config.yaml
n_layer: 8
vocab_size: 49299
activation: "geglu"
positions: "rope"
rope_fraction: 1.0
tie_embeddings: false
init_std_down: 0.0
optimizer: "adamw"
warmup_steps: 344
decay_shape: "linear"
dataset: "wikipedia_en"
MLP neurons of a small language model. Each row is named by its layer, matrix (down: output weights) and neuron, and shows model dimensions 32-223. Each number is 500 + 50 x the weight over its row's rms, rounded and kept within 0 to 999. Numbers have three digits each. A neuron's up and down rows have the sign that makes its largest values positive.
A block is one neuron, or neurons of one layer that tend to fire together. After each block is what it responds to, as a language model described it from the Wikipedia text at the highest values.

L5.down217:505474447497499460566497403505527453548505468556544511436448472561451575493528540423479584476417582526405558630382432556526509462492513491549495454478437487589515528499473444515518521484512439544474528431518542510523524488462487457477522463519490388547502462429524508529522572566562527432515527363513460582507544472542548446535493525534538488541516477434419513509563524592574486589475503574494493516464505533465507460501456543473457442476392461505484468542501530472530543511422483428498527582547437491464580483477472555513568487459614341458465476503479521474485383550535566502
L5.down1507:549503414424549464580442506293516456512482584493436601532406482435455490547502618415537571432454542420486552493478525484455387499525574538503538534422480446423595462494546539471578525488503480545487560459488503471581513449548487519385510515458527460534510546495457513570446504533530444516522585521494498453591436562560485490515479457495452504488475400464477523479535484552494469586514474443489485468426494571525565415487509549512477529576496446503473496556557468489579432602570481459491504519497541427520505402470422524452445446453419440452424457555587498526432422418445479490
L5.down1852:532471524520426582529474525521505489519428389506519521516584578507536444519539485458540360539516576523548562563424496483500523422540459497482461510489541466512498406512530441554560574510552537494561487497465532488557489529494392518396486390405533432508473613504478484506450514606469486472510498509505543552464426541594599496450461602438481491483568511431474492501522503404500469537330435518496446483459460520445471451391511480466444483526457534446453473464409598524460556519473489555477558483530480487482516512533529425435462501467553379458451433430531464546641390470377397506
L5.down2625:499506471514560478498519543539478495529590484570469480468508467497414482474502594473526511445437422551492435548422554499412559627560504499623509488445543511583583523484539494588534550474537418567395502525437493547456474457561458536440582499503387458506481510472504419507466570448543518437472439603511500558501541569490504467454547502511486542469492470437553528485509484427553526491447486517617619574523479511520458434465483600601464492560490619477533508491515556542577509499454509438530513449514477447474518427488540480395511483484435301465541513510477497469525512408422488451
Responds to: Route and identifier numbers. Numbers or final pieces that complete a designation after a prefix, mostly road numbers (NH 309, U.S. Route 45, LA 14), also model, event or street numbers.

L3.down743:480559495493503501446549501518503413493527623438528502491546497388497518432468532417540482494500458529595472497539456405461534478435471509604415529515561468486431443404438454441533489565505466546382459459533566506477492449457486431446479459550498446524487442487541556400518416475570525528468410489580513527464512530461576497451516535522510550545408515420508432465454469521471471463477376467553511467463508430498416510501627438494438479419467418514555474476463506553430560648521510520511496452431519527445412496499474508501473576406434572526551529438494517534509596430406464481
L3.down1050:523511541491568515498424442479487507499565437522485486504447395460394560511448533436549527551469490612567461538480540521434493643576560491576533465487479419596449455462554517548413454537528533450517628477490567377517499536428441392454522535488409431497470512445541465455513397394512510434368440543454546510452503555403495385522397536543486466507471464473433538376561525555515589465556562561464564551521474476543553452523472511459487478557540526493508477531661527493529454509601486528515499503453525532429529461433534572457546485600461491520595483407511524525418416573445446535
L3.down2073:512483501406371441507505496458454488439421496506440493439516427492460475451507472594550567488487496446396566439524515528592433408476459553501481580566475600476456585518545566529502551446568471491482408472492422580459598413479425503468343468441460612465470518526568465424451527530453493505490553485488499434538478431470494533473529516520486547445529569493436469541393533535505480515519486455544472538428513462445579517494502510549411441450516569587471506501451458523493497512437493457509468590507464468562570586513506435497522600482533545486508494604440559503547558501427469506
L3.down2864:489577421543456535483556508449521625528411511351580486453486496562472449518573510419533457440492510546565445492492458432541561475520456551488444518475493462426478525412399393449506447551476511462531494559522511541471519495419488539504533518504444470494529514612504424498499532516512539615457409468493521457421533458543491603507558570457456524477415431430437438499433558479495538500581520549539566510467573494521452492495549501481531404553504511484539509471521504453513456501489455505502607435510424593475573466549476515543495556447543659469540561395515442622601540324571432506
Responds to: Mid-name continuation tokens. Second or later piece inside a multi-part proper name, title or term, such as Van Every, Second World, Ma'abtik.

L5.down790:513460456500499489496427477472491501561442411513477580527480480489573491598533542515543605537467544505529492539524507491502493510492465515520511477473438443501539542472491450461519462570516507526524460543505546483515437508502502500462535506492485413546642435523440476556531539455521544502522544513528379534469470516571477510581559459474489385498511378483466509478530514420570565539521518478434546465469503494473546435482439419500438521582389562449466443470461510579588519474548554513562526563537538525461558445371511491369408409477514442459474407486500432435536414501544449512
L5.down1439:515561572563443467465486545484580508472404525558429410603487636490506497532452540477480479466525556547513508438507544424597490430496464521476508517473466483460459504482508578543452469514481429521536614572455580539487473489605490501527451486450522478492522453480514564535496429380490471462558543411447537519470493550452510439574524505461574537538615504531510481503448435448628412525439499531438551474525469432475436520487488475474493488595401527462498494476537471517564493531523587490500517511493506501444475530487486468474586465467492553590532396550492490476437595523461554452
L5.down1770:508528579425445491521442497518504484460526518573474570446448600502536510487486529550474644466481531499483533378533450521499465516541628494476453454481419495449494442443578487540576478559456505497520403511508469495479475491548474536530379525507472459358433437540499537544500568482416546442568535462484495495543487412581502530402524516493487435541422501465500556517582550523537545517501507576501593489555445549478489476478554512561487509461450536527515509509456424417513505529533549550530412472497526487486495569514492455524454436427491540560530517569539493500582479574549519509
L5.down2654:433590467423411480587459462419442450517435415520469539483470566527356525495395537615524523564467549448544463625525423621598465532512476492416509581469528537486603505499388556494514548546506533401529525595499451538542429560590552458525437447512455525497554416413463393526565498490453438473627492421548540487470511533517506507506491506489519488579523464475515537473562405509460546608482454544500533499540578549505588380485547466470515493466465400506513551389501466541550558488437464457499531530491510505491515599483523440538505433451489474503531503541486434391555491547475547615
Responds to: Football league table tokens. Table cell separators and newlines in football season and career-statistics articles, plus competition and club names such as Division |, Serie A, Champions League.

L3.down1229:536380512508492399439462523475538503506503529546482486576506551528530669479547533544492462519469387476521478538497467500483543485427496492416535538460482470441457531512517570560523474497546548500416542503459516577502494482505532523441513512535545484475559519480451542496542469516542417549565492460514491490425578460500521623414559506496454516502520471532518531604406463507566486521586497448619540509439523450478567533539505525450466571519610552452464487563498587470525395463443468445568374433451560489502503502476536463501326548469503475464510506495569441501497417422511508465
L3.down1774:456542459497467471506404497391475509444523532464459515481540510547480452434469535480443510493509406588420585527566517464502638615419350562533522546545515624528400436423536427549419467520431483472502526467552470493473449428435553426555638503449503423504473488492541417448536460505472549475562543545413499419611630527510550568541502547401481481569490454538473507460480509464475469471502526492597542513448505488443486558522531500554527547527538433434460443579458459492408624494523616402451479492517497485400449538483490463537577518496467601607505579457480478480546509552548493447
L3.down2211:475448566511478597499487477450553532510558425400465543498500552429513542558528530469444585562488524469511555471592595486424561442464508489517475602451500565418562436541563464455564414569587447540424390510572428560433519485448489457561423489494492508503458555483491504460459471514503500548495477532487474471376454522476490536506558533497466491397538473410442440461496442547550494619481474434582442460448560520414575401536505520469446561433506515450488426471542367504493431571500517542583446524480489453470530559457486485462506473476453365558481414558444512434474486482473547478
L3.down3013:452507500566411492431515553474458601455514473469414451543514510484556621508468530514453461470554466522525520468567516537367533486515479563494465515498509461475632401502504493562506480457494514423455470555481468490385428547443461471548509508416472472473482500484430524530418492495477421538511519446484477472529483491483454567545537505553530526440485515525435521504489496411583516532451535487552484509522527534454534465531503579497501515502481493508514508474490506545467414496408446550477550513475451476502554533527467470472522481493546247547555528504424398391508519545567470477
Responds to: Club and place names. Word pieces of British football club and town names in match-result lists and tables, e.g. Rochdale, Bury, Kidderminster, Gower, plus navigation and table tokens.

L2.down1624:430460486498529529459502442507540518521523523423460500484500535447417535549578485457448533499554496502518435581466482501496525541522497505561472502543499554509562493407506495475435469527475445482431521502470497435513522487482454468583561504486482534485480458515471455486458523504441467514452426540463466542459540424483544454516518521513511541481431505498452541497528563419522467533530463480525515422489566558546420543447485531491460531507490505411517485493471516583411425485541474444467599521454552534528553439410478507500508505440537240550540630474411463583505507519512525456
Responds to: Proper-name word endings. Final word pieces that complete place, club, or person names, often in tables, lists, or match results, such as Roch-dale, Zanes-ville, Sut-cliffe.

L2.down2547:477486581554450541541497511472508474529488454450459454540517584545576464440576561519487469493542492483455457455518502450443477560468436567439573498416570550526451507561513525557405502498530408475404458491489582539528429396492515516537469528473541437484492550501473500401499522502451600491547429483462538434543529501593462551544503477490459537391591403563503389558462523492447479542585509450509476546411485531406436471572484562529506533524512446502542567544473414527457503467577481457494565527473490545513579491558363565483542439476498437559517462505497544537578574589503506478
Responds to: Foreign-script names and table cells. Tokens opening a new name or cell in lists and tables: native-script name glosses (Cyrillic, Japanese, Korean), tennis country codes like AUT, plus scattered words like top, married.